Weights of a small GPT-style language model, trained from scratch on English Wikipedia: LayerNorm before each block, 7238 steps.
MLP neurons of a small language model. Each row is named by its layer, matrix (gate and up: input weights; down: output weights) and neuron, and shows model dimensions 0-255. Each number is 500 + 25 x the weight over its row's rms, rounded and kept within 0 to 999. Numbers have three digits each. A neuron's up and down rows have the sign that makes its largest values positive.
After each neuron's rows, "fires on" lists the tokens most often at its 100 highest values on Wikipedia text that the model never trained on; "fires in" lists the words (lower case) most often at its 100 highest values on Wikipedia text that the model never trained on.

L5.gate472:499470522502510487488455494468489534492495481478497485506505541547520494434462502501471478481474565475498460466501488509517506507502515487526504498494547497537512481504523547489459512513496514514525482512466493504506465465529484506495507487490478531496483531527499511559508503547465500460512457478545509468493548517492463493471527524484488473467511533502447490486491503502526565484530479509531554510552518483514507469460468495495505546518475520507487553485486480520475516502495507491504460500506520528514524489466531484464494491488551501482474517477510494531544469513521491526509541508466538521499542515512480517484515453511513476503504473485476462463483537509478449472474519478509522507520549501455484453502506551534481490488490519526519516468503486489500494510492544
L5.up472:488518477477452471507482526524504584516493490493503486501532516496486466481529536528498522500529528471536521502519497475509499496507537509512523476553504512506507505529514492513532490510454480502501539481493533513498501524475512492479496530508501500457496488464500526498505458521426460481490528435531533486488466513498488477479492483502501458477527522523520520485489539506549528519508464509470496503482501493497506490522462475473502535526480458535439507510494501491485488472542519510540539526485517491474490492526528498482486542505500466512500489482502530440470561469502553503476522476504482527507496539461545468513509527483485501504536538500490519490456516475458517490469490498491497529546482517523541464430508480502473470490506505492514525447469495487527517493490524
L5.down472:483507495498465503528476496494542529517490510471488513481512486482470503520492499512440505484537511469488510483491475491473469521514511493523483489523504483510474499509540496513475508491491505484521540476509521499511540515492476509472485540502479490482538541483462497511478457511484501461543465448510530464456473554535461466496481489507503500544495497517507515528503586527521489516515468473514505493477519529541486494490521499503530535503406477531460492541478501499511476574502501501545525466533492563455528475518454527473484505467490454493513478536469510476525499503487510480498505518522486536494480546533526512508507507472479474482540503478511508463505464530480506502518518462523478516482515500509523490514499532504517450491455476515482532499467507506474457501513506
fires on: " first", " First", " All", " Sea", " Grand", " Black"
fires in: "first", "all", "grand", "black", "season", "four"

L9.gate228:509498552491509505501454482510497475518520515523511485509457502496507570440476507523489501506467506505518429512488500522499502516450510481504544441478532490498473503506495528515515486505527522492438479481493491571504505505485512468501512498526496505474464479478470513486562455482563563503449537535495483497465503506475485486467452499522514533476515493536497483473506515437468484490538500505463507519506481526532505490480462521534460514498475492473480491477514483485507507536492525474500451516500516508521526492511542520477540538490532529522479509523521517535537500496530504507507504497508506517490508521471459516489481525464488489511493514551518464487533535511511505479471504483486497545518511477459502484493504507450495467503492481522520495510466501467533523546516490
L9.up228:475488509528525470534462495508502495545528494501535537490482530491506522495476530544478510483508522477522528496470462459488508539484543481464503513497507522494463543490460502510502488536508474511520521503475512510491527510471504485499479503492509510499510514506468523458501481542521543522488499458488524560484493534491486452510493514494509522471456492546524518478461506547480509485510486551507524473506482458467520490509489532542475569490495503468508482465503481504485501515453533526464468524512512513442509502493528463431474533472477494437531499516488520542499508495469467476518508500493475502506461492540490518518432550492495485487501524532521542481491530521498517501467492468500507479485468478460534478529497531469507521487482485531487513505454510518481536485488515
L9.down228:499563493536490480510550471505542503481488510445509511513500480480484499490492522518522484528535471488514455491503519466454499521485426529525537495572517504526517499495482497507530490462478512466495498536541515471524515494466487517513492513478467491524502465476539520547504473526496469504480522502496511464527501505510522496476520529517466511522531455462460515495533461482490508515484541500513493482458521529517527539507503445478523486519488582504531509526498483535506476479497479497481531536444482472520492502474463494474482509507537499480449465483517506480459483505513520492484472488476466512466491504523477503545546460516539493503486483484505508514503523472488526498509507492493453529501511475487528484544480485513468527506501506441499459547502495507509512468500503
fires on: " and", " who", " which", " that"
fires in: "and", "who", "which", "that"

L12.gate403:492524532461500502498528476513478479497473501507540539514480505503505510489492480499477529481499456510470493481478488467494526490506469523506520532476533494493445535508498515482553508494509446491462478533498465505511522504525524540539532498499460458491499503486468502520469477478593505510502517477470518474509503506495480491523451506445492494505516514500512504495496510500496515488526530521492536519475486486511516450462493490536494502477484524494461498478486475526486493477472544482472530490487501473519554534498487464494503518558536524479481521525451506416491481445533497514505505512494522549499519494549506469514509489486515517491486483464528491488481502499492482548513525526541539438507470513472502467514526535487502494480469458534511520552507500552510500492516467
L12.up403:500489504521500435496525506510507525502538496517531462509472501485463466491525480520497508490525466539505500515499501508518501532514503479477455494474499478496477487523520488475487495490534460501503453524522529477490460477538469466466524519586500516508497531567530483519524515486472473470495507510531504476529496503512468511476523466493516489469525542505456491517481479506517536461509541494509456516514509491523544454484516427556480517492485465526489505462500509483505489515530509486558484484527474530507487472520501485504495504494510494470508536497486501494456476560506483514453525521511548496508523479534518493503514526456494485490516491540482542479483524501546456490521517486494466505476467485449488491470523493509561487512529497480536485494449510480500485501483538
L12.down403:509505486513491525534515489508496546500495542464533514497514500538496494499506484476508476481482518493511508528507481412530521453489461553481521535536518478502473525486508517468502459525460506419456531500499481493510518471468492485530500463519482484459523516460490498581497529491478513531489501477501516509505520506483521496503490539501489500490471494515512495503534509538524517482507512514506542480525493456482478456545536534481495532479511505489503502492522506475544548488488522511499499501507483510461530504530524506501526515508505492449501467467479505462492506469492496499524507459432505515476466505508547476510482498467526514507536465516495474495503493538482466480457501522513570471505533502474472531518540534471515526507515448475495511512490530471498475525517472
fires on: " at", " of", " to", " from", " near"
fires in: "at", "of", "to", "from", "near"

L4.gate87:479511531504491525500506523496497518515471509521519508471503535505475502487493504496486499480548507508482545531462489514499549512480505509511521538496493531496536505534500522459536496452512556511520458502525483533581489523490524496481512471508455496514509497513490511534498496523503523530478467484530522500502484489455473473501469490467521547471508529560524501510509464474482499495456491533448483463493525461486491478501515512518500499519500499472501575526484482507494472472419496528541480498479481505486533476481470482485477490473492481529496472470433528469526497491505529500528496512514480469510521489535515474465506485500518467517510536570437496464514525539472463479511480475478505486535466473497494522484495516522492529521523499513511509480471482482490490556519485
L4.up87:487568518529505527517544503520528486462466511492432477451477487526518481546459526517553480508524441508498503506491475538520483460533517508493514524530539506464537508496511509460504508488511481540517472495522537512533486530482520480500465544521469487492497473507484530505482518494518502472493523510484487466535509490526489498479511498512521516496503512518534448470541465541504484504484515501475509487478508520495517509484531517507511466500488493482537548487499522491475490498485498431513508459450480484517557489487500501506461498469483446517479454499492508505546459459525476510496515551492450518490534516516452476493465492546542514541530489535486502506461523546519503500495476499466502492517482498521514479481498487468494496523515541513497460475482524520493512521476473
L4.down87:449532516548488542531497491496463512486486489483498500460502487490483516522483509457513482507509474504439476535473493529560482439510516556501482487500499514483550523484469516468528500497504486500479464506493491498501535541457526519530471541542495515518479504473494538504540533500498494446474484510509491499490466482486493484505478532498521519509514516518530513485507523510478520517513538502470459493449468524481533519495536491479499506464511497510536542484486509535490497497534501472481525502437501508481504465490488476502485498483505466477495429511513527512515443469521498540538493532491466486493531513508512551481462485559506554493471503516474475475487529540481484508523521519502531469524515478547501505496531511444466455461509529491479484500474483506486513498484493
fires on: "id", " all", " different", " All", " both", " various"
fires in: "all", "different", "both", "various", "candidate"

L4.gate572:486557540474561537521515551463468480494473488504499569510474495516498486556485492543496508508505473481511557553477503522536513498488507512502516500528512474543492486486486494501507535485539469515522468504508542546526507481502518483554463473494502478472474478530481474503517501489488523536513511519550512506494491489474478571459521498509472490497502453479491515507465503507494480502498443500459497473499474529494462492511512465516501551500489481544500498490508473518470463493474510478500484510493493471573460515468510487478464491513525540478540461523478500500546504475506516476500524495491491489497505505521526487496494519493521490494492463469453532508455495544499527503519487493486482494519498542444523476513529505508466494518514474492453471514493534508495455488478471
L4.up572:463546505540532507504530521452472505507465497477520528524505486493487512490518503514505519485509471467560477505470458507477499480511509506532470528506518495490477498505488516461486530474479471542521514461491527501532461527529537494465490515533488487479506485511497512462491493483487485471548513456493520473520503496509531535459503479482545481516445450494506529487489506482520508506508475473494497502527495489472486525518525496501531513473522536518538497524521440487546482496529474487505484462474450480530546485505458540449520466516526483507543468534469504435524497496511483517476493506470494519490513485517495505497498525490555540473501469503508506521491524491478535516534460492479476495519492519551521527489548512503498506469471572513557467531514529521495486503487465
L4.down572:457525466502513523523532534486457510525511494500516498499490465512501528517493518486491530522539461517472517545435509451532525450503510507503508502503503492507494502515506528478492538496487482486503466472503500472533501527526518486517499503517479496540479510491473520493530489509499506476485487489474534497514494484531497509463513484461478507511470484510507546494483511507488519512498510521478471500453458461450489538505531468459505523453514527533486519538473514476552499533522519522488512476501461525515486525495448454498521483520527554481518459499463507477545472470525492502491485461491467540476521545484516483444505500464538544488479482535475531477475480515485521480455563476486502519502554495505520496470465528494522456471485500477509509499529529501552479543475511
fires on: " all", " All", "gh", " among"
fires in: "all", "among", "daughter"

L12.gate82:483497504491512505510507529473553550503565512525503524478508494476517497476477504490497480482473489503475514463474485481530510498491481491540494517494523521493492532502476511464484484531499518526532512513530519470473489540520503502477490517457457497499541512499504514465488466560509476453526514485466504474507492490480482463470512489461507501491534503513486490466443519492518497498494519512523500475526447492495555470519508482496498486514541501460499487479507483505500500510504461479511477511520486451503522511500471484525487498480498503526524485520476453548483495483503515477472503535452509524529502523504427534481471491483526522492513484451512543530514518541485513541518481518551457482499551595513498495525527444540438480520483476479506509487530479506482500547482517
L12.up82:508558470483535484505487483521497540484531487496466466488472510493499497544513535520480484526482462449566536516446498484496523486515472458493545519498498483502490562507484513496508530543532478503456502507558523469501501520510523515500539508540505436545489503505480475507562487451491510449513491497493473512479458516482464506498493470524517471499500508487489486524518505505476493524479527480518500508481463504505520515460545483494480524521499555490473483504512532465491541501495500530523453504466534490500565484505499488501527531531456456483515471458459467528508481503520494527512530506508504457512481508536478479476477525535489505483495492465499518450446513476532490498504530505513497490465523504532497522515474490524518476535479520507476509525486509487478468496506512
L12.down82:520485495509515526459466517510542523494483502498455497501481484507520514515516486527501507508560432526540488464496511463536515515496567472504498486462531489527517474464479518484474512539482495499526489520464498476483535487524533522523480479491533495476534501430501464536527555464497464496469508520502541507489555492519521491460512527471514501490463462491500501503479494481485518555429511459509488467517495461459510525528490482494506463482509513536514492511531471534486455493513499471504478493518473461487456507474484501488549518497520481541466509483488476509497521495522524536510482471507496527457516479485509506494511472487561498536520504497509465507462494493518442538498478456530494492520497513509516535522500495553505490499499511527537488499536524519473508489480493
fires on: " the", " his", " was", " her"
fires in: "the", "his", "then", "was", "her"

L4.gate326:473486511487514498456513479487516484522507497547461528511448473479539435468523488535472494470531439497484483473496504472526557512512505470543519565505518498530454522499526512560467461497447497535477477478495490510530471509498503489494509508447491497487526474540470537493492452445503504537516531493510476561517493460465491548474513506504499499513487523469495505501479503485496536481494497541525468519541506506526515482495489474523483518512492502500474514499479537496501488511507551491492531446520478506520468538483504458515522466513523556525504531515455513464514484477486482555496515487456478525503504508496504493529499501464499513530496495491450501514521496512544490512523486504498486517513495466477523517523474517514493525523483516491539535489473501477509550478480495
L4.up326:517518497516533492527480524523538519468536492520486491498483469475480472479475505535503478520504452470474507522474470521463564484497462524479482499504490531498489517517552465507467460517500534515483490477485522450520502562474486492504505479558441474492552502560510499489474498480514507529462516543495517470508491508499559525504511482530468493505464481505492493510493483479471488537525484486509513501501527509500475475511543482490488435516454496507517561513496487456502502539494503506530495498501488506489525528455456543524510498515570527520480548475441516462491468515510482506487522505558514482531510460552523515471529511516490485539506472508506484472517486485510534493507482481473524546507505455489503503504489499509499478479502486476504510516475490465503466499482518
L4.down326:532514474483497498507491466477528475516519498544502466485496482489482518502479516512512504507501490485476529486502429475478531463512508492503520508486482478522480542507493504507448435447451554494503507532471497498469516475534482502488503494518488532514541480540529523486468511542493476537476502487470513531505477514543525523524516507527468462535491496518475510528524499452488502485501528523492504486511462486511471481524495501466556501443508466519549519485497545511453498516511514464523476513484460504491484483501472502472509457519532495490488488486488467484484511461510526545533507455518552527514493487534504489484521524519490462520510496480517467515444488514494515554477477495479555500501551494510522543506496471517490477465485481523524560510481488476536489498540540
fires on: " of", " de"
fires in: "of"

L7.gate513:492535485522492474520552485478520504573521494500497478511528512506505486521543536515498532456555490479540533487503506499497510489507522532490518426471474505519530499528476516555507501452482492453511462497491490533547476531463512508518502531505476540519506498552512497469498519548474522528506472499487522485555535483484505515527513503488547525531504478503433477494552459496533502514557482515498528486504507465485483509459520501448501502516527523524518492485548459534505510551514475517509460504465492466544520496450506510486475474475476507509498479533507500466472518502493499513516494532481483497526499490484502501481441511485505487468494495493484503498483475489514463490486461493496466537490484502473497491494475470480469470527525505535518470493460501478476513493495455
L7.up513:475506500547531481469476540474529501542515497494520489488456463566536499457490516518500469520514503539499477515504546529518496473478483482500520505497509465506479529537457520514462524474465493497468483474493512553514524528535515552517485531532545513465544514513466510494497461529500532519469484470486464530537487465509532480502505480517526480496510510546508498513527503523464546529512501516504511454522504475484510507500533499490485512505548509509485483466482465523519482515532499490500519467481466488561571495521513493501510459493511520506488536507474539470484516509492500446481514505481499493512485526503503499449508497517503461447465503487496538522488488505502450515511496558483500484517449472465517486452507499493501475510510479462513449510475480486497501469542513
L7.down513:508547471521521460495498481473458515520464510529463475518532514498531479464443490493460495516502419533499503488505476498482508546461515526475536432482483541516515480452465502485513497515522521536503519482487531455527513484496474464493485518479497489505512487488516512503503543497538533496489520479494480509498557461485516485520499491475492518513472572496515498477495534523505461470472499486496462531447528515563531492487488532507499519510527524502530502506548552524511438476495494515490500511530504499486463510523477488536465472543534465483483452492502488481494523493499457458475510497502485518515526525448512492530514486472514502537541479480524491476491515484496494508518483528494521514502517483515472490498505534508490497510531535489515518477530478451477514524524526
fires on: " by", "ist", " of", "m", "th", "bu"
fires in: "by", "of", "consists", "consisted", "comprising", "conservation"

L11.gate344:521490488552552483510508519522506531542490500431513516503498491494468483518458486493460479472484466526504524447520483526495491502474493497522511502474520501509468509509515492506502533477463481486480505500495534440469511522469470504502551475527493512531506532477478550493497467516559438500530503514519516476515504477523453524473562515499472518518460552499486482464542519481499526527496485469480496526470501499542490506510516523464516495461538519487518466505489504510503446495488459506507498476535485491511498505489533471470478526524518469489481488542486499483486461476521467473484511449504534526510523527567531510525494459536511537455516487486501491480552519529475507502473517464486508519496530497510528508492532516466465505516486495488491482520482553513475456492498483
L11.up344:461530447496515520467494490545482497531482497531480488512449476503493462511518510491489486518521488494486486471450483467503483487516523499504540447486480499481501504506502497552493504480509486447520553458506466484484545485524560517493475467487520488511464520479480502492489441459519504511514521468536518506497515517515502510444532503464520520462544554471494505448509485501480513477511534492516532497537487489550552517509483516492482534512544500492499482465483475498449445470552513531501511521512500489508517456527487457493484496462489477509515526509465485526516526488512520521501470561489477500529468503494495519514450530480481495530486524508528509537504489514520501485467533496482542504505504468477520501532472520474500506463510488502454508526498532444494495511532527
L11.down344:504529525496472494475505475511476497455509493523479517525487492493524507489460510491485493553531494502480506502537561390515485545503461493498502456511503504525472487473548543528503450466489544481497497521533479530496472526509480524512531513445519450493464519510512509492517492503522507533491479522485487550499502501498530468523519530457487592483502476483504527495473497491487501544496482524502493503469457486453495508486507494503515489482512503520502534493519491473482545567492532517496486506520516462507528478495497527539457496494509508493452492465511516474491467519480466490485485436472484543521515484481508470469529486489520463493499505518517487466475550515460506539504512521512481511483520517506485532511468494516491519496503515502522454485518485519508527487531504
fires on: " in", " and", " until", " after", " that", " for"
fires in: "in", "and", "until", "after", "that", "for"

L12.gate318:498462495486474474487513496503474494468492483523508503495503485505502534492476479475506553481495461502486444474487515464534525489511481499533533492509496531507500491582526512525502522520500506473533476496506504488512553487501506486527500530439493486478477502510518548518516512561478473479537491495499506509518446512486553481506543465538504517456490507492484472513548509475527511493482486500525536491506484466526528474460485521501485515458541521512490510533531495507466502449498561513480491465474512494501528497486466467503509506481530490542490508489520498497470484492511455506522452509463545514490519474462473512540508465498503495475514503445528522541480498511459566492469492473501489532498490496478489491490492524494468472499513525482473499468529534514524461537484580
L12.up318:508502490480511489525477460493493487491533492506500515499550445474499477510508501543512449484547473485515477511496506461498519492527519480491516518502518525506495510510535500507534455506537504503444497518495472519479531489525499514510504521498515531525558483458494565449516537531476498482474487513476479522485523497521527477515538511506451496476419494448520459516491524470498476493499495505485486504497471483464470501509534477494542515530478531515477473536496530509497485508492530466516532492512488490466519487540500479482487532467554503555528491500440487543511516483510485498479457512483479518500509474516445482523542482524493515478499483468499532507498520451509493500487488530495502532491517462521512504475500463537517464557450474485446517477489481516517528488512543
L12.down318:478501507509474487525506496507464456482527503516484500501490519502535504489515517501455487498438493491495528463478484472512520495508486471525511508492515489517551501467463505477473500538495520505511549475458429502500513455473479459470538536507504502435504494518521489492512455499529478490512509542505537504542484469527514476509484479506535494515494493450487475519552502507530480540502518461534481496519513476529546496517480496475530518484529496498511541493500482541461522499469497495513472505464528527507515542475501474470503500477510521505502485501540543486480493475507526500498461507456467485449518512460478467476542455487524492520504495521461536530491515522510530521462484510519526492510556514541493496509530478519509502476504514526450523510462515468507467489522583
fires on: " his", " the", " a", "st", " an", " two"
fires in: "his", "the", "a", "an", "two"

L7.gate163:518470503557514506483487496476519496553489489495481508521521515520470483520521517517493515490528534521483506534485496481460500514512494508500530482485486449487494521549506498458467494544491510513482499467498471519480467543466523511489471495502479486509560459512502471512543517521504488523504517507517517518519544527469498493537493445479556532492515517502498520501505486477497484546475452517508555521504535451495486473490513475445535498520509507514445561508486502465443498500458449494502483536451519493499499497479522500478534494454527493468525519523504487481471452532467490492483533471543500518530464486510523499505549456460509500496488516486485476523521529441545523495495506500520527486454507496492499530478494479454511497484488527521517525471496518499457518467498518
L7.up163:554496509488499498522518460507515437475472496499511459505512456528533493480472445477490523479523532491497490487488522491506514495485476507524476515481495537530507480507521478499510518535546522532497516512494421465491494514516508513506528514512534483477485471494474489505508473506503507461487490501493490541483522485492520469477448503533528530494475492462513498454495508507488469478477490493492530544494498484476489499540483449511525491517521460491500497503433494525522492505489475519485544496511527462481522461531502489452528497544470473533467521477481523514552531502552541538491520517512479541506519517461499486560509515468543463504473524555502492502515565489517535516499498547489528439483485503527528494482510498459497494526529497477493483459493484509492541481487510
L7.down163:461504484485460493424493480467456466447503502498487492513539475497523478472528541485497539494540497487511512506476509491487493489533485505537523519499510478467493525520453502484515516503497521465480471519561498512490470474543559507503504542468546503520523491492503504462497521481510502488458475487532523496530521510494474551482439518533511522485505513468477555519509539465525524486501489513517513482508500512472515520511504503489455456439507504506498532471546521510510504449464480531436477512474514471509510512465457471489551506464488489522505475492516491503455512540462471568471493493539514492494502514481502561495497520503501500502524501478463500513480548491509511479545482515522512477480527505482530498519496499517508497504533495497505489547532484489514483494524513
fires on: " National", "ric", "duc", "present", "vi"
fires in: "national", "agriculture", "according", "representatives", "political", "products"

L12.gate573:482474500498502523509526512542491497479498494474479487529492522494524533452510456478480470503490499504512493481479454471455483499501498477474533510476486478534488514524528529537472493508431492529509522506442486482512540532470510546519501497504490522491478505521525508488548481479523504551482501541494479513449519520493475472479482468533485521500505477510494489503462539475471490540505493524528484514490504481491511492504520534552475500502481554507492577516513513493549533457503493473494507513496478512519501485491482489481523525525535456471492509480455505523495513478470471511496523506488479525512524494504494514460511491485502507494469476495493489519477543511488481511468512496516519499495514484578487515550540480525523440474528463485542495454478522561494410495482498
L12.up573:476480508500513525514489465528490528477529472513482540477490447469525517524481490503467493460528492510513519542482519526488498487551500474475485545499490451505471490524481482558471537516479497481517500502502498550539515491486545499498531497469536475531511517461505490496493519519557516489481453487504488509510513501533479494501479498475526520463476543497476487515538532478514480463459456456492518537528532466480467476531525511503481487493511518475473468465487524533540528558495465504501477485511449526529459487484514483474462502511517494544473490479497525520530516528527484541485500433515456486535502503545486520484465515510474533475468466475495489535468517522546486491495517508535464480482510498480499539501543494504490517534520473472510499516495519538498488467483498
L12.down573:513542515518466491491502495561519492479502508508504494468511482509538498504517488494503490474468555513526509523494511438505484522476510502525485482545478530507503475485524514503499464494485535458506494535502505503491493451509545543483528496509493532511479447468485515503540502510523517524490524472507449446496505506482513476454476499497499577489505529466507508481451490495481497475509518504508484495520503496511471494462497464478503502483491520467491484489521500495507500483525468526512467488563502493502506517460520496503508521500520529550483504526603555488501476485487489486479511499463494460491483490491440510481462518508545518487501444505503506445483573497491501474469537476465535496505523472505565493488517508546537521531489502474485526490512485503512536503488507
fires on: " the", "s", " their"
fires in: "the", "s", "their"

L7.gate380:458471548479514483461489522495518489533512506485499515542541495519502466516489510502491500474463508504551520529476517496498483527482495470540487493477490479475510510428461534508486524462456466490545461519470499513516462520472485502502488488493494496508485531521560488505497494557516541495528513511552504542506518466489482534489500485541505538489478417487509496509507486498560502500504483510521496508491460503499512532480482494475494520460516534487529511479509466515470486519547501432528487480490507504538513498506506505485456515526517518477503480478522468474486465526462514502505535480493480524554485492492462483499474478523515525519466526480508439520500509501530507519515484501543481505482533473493512534504528462486490548493512514573511497505507502472485530467511455
L7.up380:492497506486530492499465468525481535487505498481509435507511509479543468506454499515522508518446502500475466510452512547528498525522469521532503478483525477512482437519501480475538486549485503498498498527495554495540504492483491520509522515488474462443473526471464492473499498524479501487508522513466473527507516523529528523497484503495536474484534529509464487461476507501500524445482520553484494478497473500476496535558509458481485514493483481485482525494517526478478462467574507504528539454500468535538565496508503498490577525521502502495477499530493493522492504553508513486511517493530488486471498561516530497525496484506472497501502524467498520468485495544506485507494478497499529486503508504453502532505536510490536527501483535480485499512520517465519453499472518
L7.down380:521526489552519483459523478461514474505497513511483529473509479461532532512500496495498545471505492536537515523514468483492469511477511517492486505513541499468497487510495467474492489515533469490517470423554545516487482513491512530509522513500460488495468478530516543500469477450500491491516497504514489531513507500473493493497519506493494566496565451478581480478482461498493485504492522480451493481484532456487494479509482480537522496467509508487536523497468513539530475484472453494459526479483516492497470494502494476487493538524477512487523498494481510512487532466528480573456482463467486535488518492476497515482533539492522483490474503529516509487544559490495441502481506547487458487515481491516514519494528525517480526483523465516528477517514524536504506502501504
fires on: " by", " of", "ed", " the", " with"
fires in: "by", "of", "the", "with"

L2.gate288:499535491490490520509512554443530474459484490524521497461471461481492483511499452511512510476513507483559512493492460481502499472515507517485503554487548498469537496522505458499514509482448475538481491525523501505437527512486472513486499524508448499537488530514512501513522494459496540479502498489489515497526523548466534503492475512520512512491482497534496486516502492490473498570469499509477537503527487519494529491521565469532455464524494495509502492485525482518472523477534497526521481552507520497523459491476460447528497510524507507527486477465489539532508555520519520561515465518478472464476492507529509474509500485458473540528484539493500468442491494486496500457537541517496492487502471480494497456517510506504487479530511486522483522497504499482511452486479471
L2.up288:467546494498545477480482507479477463497497520483472485496483485485492534513536464519497499488547486508488467499499482513529548440513493501461549521488521521503495526499471470482486490529491523561472541519495521512452497500483514508517482510504494508507544480516500462536506498493514507520496460522509504540501505512514541463490508516517500484524467496469522487498503435476492508514463502472468528500510495538521522519503545473544439484534514475492496477532491535557480560492525479535540500520481452492460478513483463507475511524497553516517457509465492532550477503509533487503510519489540502494477533509495470470491506478474500495489505536493442496506514482524511462466557479498512454479488472497480490498495514512511492481515470519462461490485530464545524446492492510
L2.down288:506518511501510484484515517491454484476478498460498495464500493536511475503534453521487476469514528522477457518514508504565517449521494522471529474489525523504481529553477493505474522501489528541465529494489507483489504508477470492510481480504530503538522542509499496501494515444466497531482481518497487542507515492509524493486540519502477468521457524471476483497513449504494523511456483488515551471478512554564473504512535555521489483544532504501496513499521539500511516493509482537468522509499451485463476493489473506455479498481529506514487516512512508494472532502508488512519483480519516505505553472486459478500477503452507457449532513522519512510499481504538494481583512508518485477469502505493490485507546507536441515492471506509463485461528482526529487441527521
fires on: " this", " Total", "Note", " information", " title", "ible"
fires in: "this", "total", "information", "notes", "note", "title"

L11.gate364:499483486515459524499479443502561505507522484473493482488494534489508469499473523501494511473517484465499503489485513497499504466509457519492517528530536518496509506541516478480491484451456481446505489502502488496531455477487489524482483463488479508498438512504498524494505502510521491496516465483468559558491527485497501521473523477512494478459537458541569504504507493478509490507469505495529475522511508484524526509464499546479458517494522521538543506507523513487513510540485466468477485506514459484519450450482467512497514535467521501533490526503465504549552482539479483551475546462455540481476511539519477552484496514508500484491520485508502481514509515528517500499501501477494504485519493513483492515460525503519486508516445512475491469511543555505499496525536561
L11.up364:504512525526491508514516517507506482496504513470499499522510533508490501516562537482485478477486434526491528495524465457493466519491488488538469490510463465484449479479487491503552532530510506511504522471512479532498561465514455532507519501479496478547494538484484508453588503499493477491511508488488509495496455502492514507492473495481466520488515498502513479481525535525468522527496513504480493475470427504502532452515497473458490509506496483514489485551512500528484490501520541523499464481460473503533529510535563494506501510492485498530484524499471507502458518488487492560515502478490511475485515547499498528486477517509470462467447519451523515522519515453482508524468485566518528504477526503529450482488503499539539489480513487509517507503496476487539493481459490
L11.down364:520535490466509497519550516512512505521476507512476461498516491527518487457481500512529509487495481528493525525469518447455492497510521500520500485514483482484511517523474533491511486502448480472492483498476470497470452469477525489526491520558486495493524465516505514480568516500503517532508533525476518462456474484454452489442547510514481513513464490494494491492495520455461513568499525488503498505535494520513527482482494509533474480490497520484474515522541491467486512468480499553545544503503462460493489514438527494484507463506520520514476505484517501512524447470521478534519533511466454516458478469523450518524510496505501511516493549530515516543501511498510515468521510519438518470505501503477558500544509481486502511549485485468488521497533498510498497459499499
fires on: " the", "ly"
fires in: "the", "ultimately"

L7.gate34:463499457463536472477484496506482478506550464508503533478480513512531490508512503536492478523491511492529522512507503520502475513482495506463538491497519490507504520528522506520485492447496481550530510524522514484502483531480483496490437511540486445482488529504480515505451481517502471472518498530505498510495477482492512467499470445542559501487499533496478467537516457530521503478526500482488527468541493473487504481502499512470491547503561486471518467500508492526515462523449532499511504480490462493561494487458528486480500530501513505534512483475507506468480470534475460495542479524506542533465510476512502509513470477461479476489510477542497488494528498531473544470547513500522510506456489442520513506510526519505448523505528461522575536499480505471505489520515478
L7.up34:482533512481534468506490468500490501485497491529551547480492505533505512528456526473510474496488513490466510514457503491543476487451492503483546460517506500505496467489479464497495507493506500484492453482485482527514517487497536518527501530503517487493486507511451529524465472474497486470504536509523515538486538490500571490472460453501503473482510465492508502491519503465469528505487530470520537496474544484504522470468521449469471536508541517512505500506466488486494478533513544468504506522473496530540551512509462470500526529548510471473499539480519529461499480541498503532558488506524475509519489488505507493487518489484472490460498515442476518495531497540479488515522522527474470527478488492476494506526568454524524510485545464477539482503517475550500479533491499
L7.down34:475567455530498498504510507506518466493530526425469485521550463451553486521505487506530485457517528518499511503497507482471542477493517487489492551473514536508518514491445508494472538525562501527489507517521536502517512499508474494497485477500489544498490501488528472528446486499506507486501519499441465534534501487496492547510502496520472578511509513537507474479485496475525510554499484484513473520517522498520478482500493478472493482509493458498477466488504524494549447510519479532507479471504515481503470502490482500461502494455495540471494458521496493529516506477532497468446514484480466508516496527493501534497494516494542479505507455511477487502496522477484522465502483482517475467510468483512542462462529495505518479469540519504519470524478499529543550508527512
fires on: " to", "ing", " on", "light"
fires in: "to", "according", "on"